Weights of a small GPT-style language model, trained from scratch on English Wikipedia.
Size: 9 layers, 6 heads of 32, vocabulary 704.
Architecture: rotary positions, no biases in attention or MLP, untied embeddings.
MLP neurons of a small language model. Each row is named by its layer, matrix (up: input weights) and neuron, and shows model dimensions 112-175. Each number is 200 + 20 x the weight over its row's rms, rounded and kept within 0 to 999.
A block is one neuron, or neurons of one layer that tend to fire together. After each block is what it responds to, as a language model described it from the Wikipedia text at the highest values.

L2.up0,190,217,225,218,194,212,200,207,181,197,205,210,219,180,200,206,225,165,230,210,237,219,213,218,195,191,184,225,213,191,217,182,162,171,240,167,228,185,186,174,191,170,223,187,218,184,180,217,219,156,221,168,202,206,225,227,204,159,210,220,229,183,225,181
L2.up237,179,224,218,182,205,210,182,203,220,182,201,225,219,202,239,238,186,144,207,202,189,238,220,211,173,176,218,197,180,214,170,203,186,193,232,215,214,191,179,191,195,195,189,194,195,196,193,207,214,189,192,162,194,192,197,181,239,176,218,208,197,208,175,211
L2.up353,185,217,196,166,204,205,192,213,198,211,207,240,222,188,208,181,182,190,221,216,192,237,195,217,274,190,211,206,214,188,211,195,197,174,187,213,199,180,217,213,201,228,204,190,187,211,203,220,226,164,180,215,212,193,216,170,162,204,193,203,192,204,209,192
L2.up397,172,209,211,185,205,216,201,207,224,211,240,226,193,168,172,250,230,186,194,221,197,212,201,198,201,171,213,210,187,206,236,196,202,170,196,199,206,229,182,216,193,202,225,219,202,196,206,228,170,193,227,184,190,171,219,180,161,210,221,205,212,193,211,193
L2.up457,177,204,201,203,183,243,186,213,194,241,195,258,200,209,197,216,192,170,231,188,215,210,182,197,184,212,227,211,227,147,231,190,231,162,201,153,203,189,235,208,187,217,184,184,180,172,201,219,175,212,197,205,190,203,204,149,196,223,174,194,233,225,185,206
L2.up566,205,217,190,168,183,195,214,224,211,234,223,226,188,196,195,208,197,204,146,168,179,219,174,226,231,231,197,198,179,237,222,210,183,186,218,181,226,224,200,164,188,211,200,193,176,211,186,217,212,215,247,179,207,176,215,190,168,179,183,197,200,219,213,179
L2.up569,196,186,228,206,196,200,167,188,243,217,206,242,219,180,205,194,225,207,188,199,172,200,190,192,205,191,250,196,227,203,214,151,161,173,174,164,211,196,200,165,190,223,184,214,195,160,180,220,195,187,201,193,197,210,230,188,190,176,226,227,189,172,208,224
L2.up621,196,219,215,161,167,219,223,213,199,165,228,229,207,222,195,231,175,190,205,208,208,216,225,221,165,178,207,228,193,218,194,198,209,191,232,183,221,208,154,181,155,225,185,183,227,198,237,262,211,197,201,176,253,205,219,175,203,187,202,199,195,199,177,213
Responds to: Word-final pieces that complete a word split after a short stem, such as -ade in m|ade, -ing in mak|ing, and -es in giv|es, strongest for made in sports biographies.

L4.up304,230,194,171,164,241,188,224,198,197,236,178,225,176,186,188,191,195,214,200,180,195,174,207,207,193,194,174,184,209,207,201,222,197,222,211,199,216,220,209,214,205,195,183,172,195,222,201,214,223,178,205,206,183,191,192,232,199,201,215,207,214,192,186,205
L4.up311,209,209,179,153,169,214,204,222,206,177,208,221,195,171,209,235,212,203,208,209,204,193,186,199,192,197,197,181,215,207,208,211,181,154,165,178,228,213,210,169,224,182,250,181,212,203,185,189,177,180,198,154,203,187,195,197,224,205,225,194,200,191,208,207
L4.up562,221,210,208,202,214,190,190,210,197,192,174,201,197,198,235,175,243,180,199,194,214,182,185,225,193,215,187,210,205,203,182,225,199,196,195,178,178,215,186,203,184,181,179,201,227,189,206,208,187,195,183,161,198,210,213,184,218,193,192,221,199,179,172,187
L4.up711,220,198,208,206,229,185,179,192,257,202,188,196,198,196,172,206,207,174,210,194,194,229,213,194,216,183,199,185,262,233,226,202,201,209,206,189,223,194,190,196,219,200,196,194,189,149,182,197,199,150,251,165,213,229,208,197,174,198,205,172,186,182,192,202
Responds to: Word-piece endings completing a word split into fragments, especially "es" as in tak-es, Chin-es-e, Not-es, plus pieces like Tit-le, resp-ons-ible.

L4.up198,178,213,192,195,181,191,197,182,219,182,186,219,220,231,205,184,204,184,184,243,171,190,190,220,204,217,177,203,180,230,162,204,152,208,203,211,208,188,194,190,224,227,196,207,223,172,192,198,205,172,203,157,226,216,229,183,227,201,219,201,197,178,218,219
L4.up262,166,221,196,231,178,176,239,198,225,212,221,203,209,167,202,192,240,222,219,205,178,184,216,242,222,181,175,202,238,195,228,198,194,200,197,206,195,199,187,203,172,221,221,206,184,164,180,246,221,180,218,223,214,181,186,212,184,235,197,216,183,203,249,201
L4.up371,221,237,184,182,168,195,172,180,232,181,231,223,221,211,188,191,181,229,222,214,200,203,215,200,224,243,209,182,186,190,187,207,178,151,186,180,210,196,200,195,196,197,210,183,189,202,229,182,193,208,211,196,210,199,200,190,211,209,189,219,178,208,203,158
L4.up634,178,198,207,224,197,182,191,137,199,178,188,187,207,193,177,208,197,176,226,197,186,182,196,176,186,173,204,186,198,173,199,199,161,224,198,224,176,203,186,183,186,224,216,227,183,163,209,211,210,203,233,171,194,190,217,183,195,218,229,200,188,191,196,186
Responds to: Short letter pieces inside common words that tokenization has split oddly, often after d or g, as in dou-b-le, dre-am-s, stre-am-s, g-am-es.

L3.up217,194,177,183,210,222,225,188,193,224,198,188,216,213,167,202,222,217,209,224,191,233,219,175,237,197,226,195,227,210,222,235,205,197,193,188,172,199,191,198,243,185,165,187,191,186,203,182,207,211,206,239,205,199,177,217,221,202,229,169,206,227,184,195,211
L3.up354,195,206,202,177,197,203,192,217,214,208,181,197,199,187,209,213,196,217,212,186,214,183,223,192,190,185,191,217,203,162,222,210,216,207,214,159,208,173,193,224,209,211,190,207,190,172,165,210,225,234,170,195,179,215,197,173,186,186,213,196,205,173,165,200
Responds to: Second or later word-piece fragments that complete a split common word, above all table headers like Tot-al and Tit-le, also Foot-b-all and go-al.

L2.up56,199,174,199,206,183,195,196,209,206,216,195,203,202,180,223,193,210,215,226,195,220,179,237,191,206,164,182,200,192,207,199,210,204,195,185,214,202,238,156,207,181,207,208,245,197,226,173,201,196,199,202,195,205,188,215,191,162,195,226,182,181,181,214,195
L2.up142,186,167,195,197,207,203,179,208,209,202,160,198,223,220,226,213,185,205,212,181,201,163,186,222,217,171,206,195,192,237,212,211,143,190,184,188,194,215,178,190,204,177,211,251,195,208,186,205,181,193,171,235,198,195,194,158,204,204,205,193,203,166,190,202
L2.up152,168,207,230,219,184,210,211,244,209,200,195,187,206,182,233,222,219,220,210,198,204,138,251,197,236,168,195,200,188,212,206,189,208,207,207,210,206,206,208,207,201,201,212,230,218,204,193,211,202,147,213,203,196,205,182,189,180,163,198,220,162,180,228,171
L2.up296,182,203,228,230,202,176,195,237,232,249,211,186,191,193,204,198,181,179,222,208,236,195,188,185,210,218,141,220,242,230,192,198,219,197,183,214,221,213,175,166,225,199,238,208,180,197,215,184,201,208,175,225,199,210,210,200,179,193,215,178,170,201,207,192
L2.up359,219,227,204,238,226,205,210,211,196,204,216,196,169,220,220,227,198,209,181,208,220,198,197,210,201,208,181,203,184,203,211,182,204,207,224,175,234,209,142,248,225,191,184,204,180,195,185,204,195,199,221,209,181,206,206,182,184,202,208,188,227,198,208,142
L2.up506,223,188,214,210,174,208,197,199,199,239,224,214,180,178,215,208,213,175,234,198,197,171,232,208,213,191,193,200,238,227,200,188,177,178,212,235,212,254,146,190,216,199,194,195,199,195,226,174,189,213,212,205,164,206,198,202,182,251,213,171,184,190,186,208
L2.up589,208,177,193,215,215,171,247,174,195,205,191,171,232,165,233,184,187,196,199,201,201,182,175,200,210,175,174,176,215,225,222,138,191,214,208,225,171,168,204,187,180,223,216,184,186,195,147,187,202,199,207,235,245,194,206,219,189,234,199,182,189,222,205,174
L2.up728,214,186,204,199,212,195,170,186,218,218,172,221,213,208,206,219,216,207,213,194,194,156,200,235,197,206,228,204,179,211,185,221,149,192,186,185,191,203,186,210,205,238,188,230,186,213,203,215,220,218,213,197,202,204,241,212,190,194,188,197,159,191,214,205
Responds to: Word-piece continuations of common words split after one or two letters, above all "ail" in failed/failure, also found, due, party, number.

L3.up46,174,212,188,187,214,189,202,196,199,223,205,245,188,184,199,239,211,195,190,218,215,217,188,173,216,231,216,193,176,172,218,171,197,174,214,214,208,224,236,226,202,195,213,221,213,164,187,215,202,194,183,170,210,194,237,185,203,216,187,199,217,168,191,186
L3.up644,178,208,243,236,205,187,186,209,146,180,194,203,198,219,213,201,207,220,212,190,214,192,202,205,191,200,235,240,213,179,194,226,184,210,229,232,182,207,200,183,196,196,170,195,236,210,233,196,225,164,208,200,197,141,194,221,207,219,206,160,214,167,220,206
Responds to: Word-piece fragments inside longer words, above all "ill" (artillery, illustrated, killed, skill), plus "op" (unopposed, Co-op), "er" (under, enter) and "ave".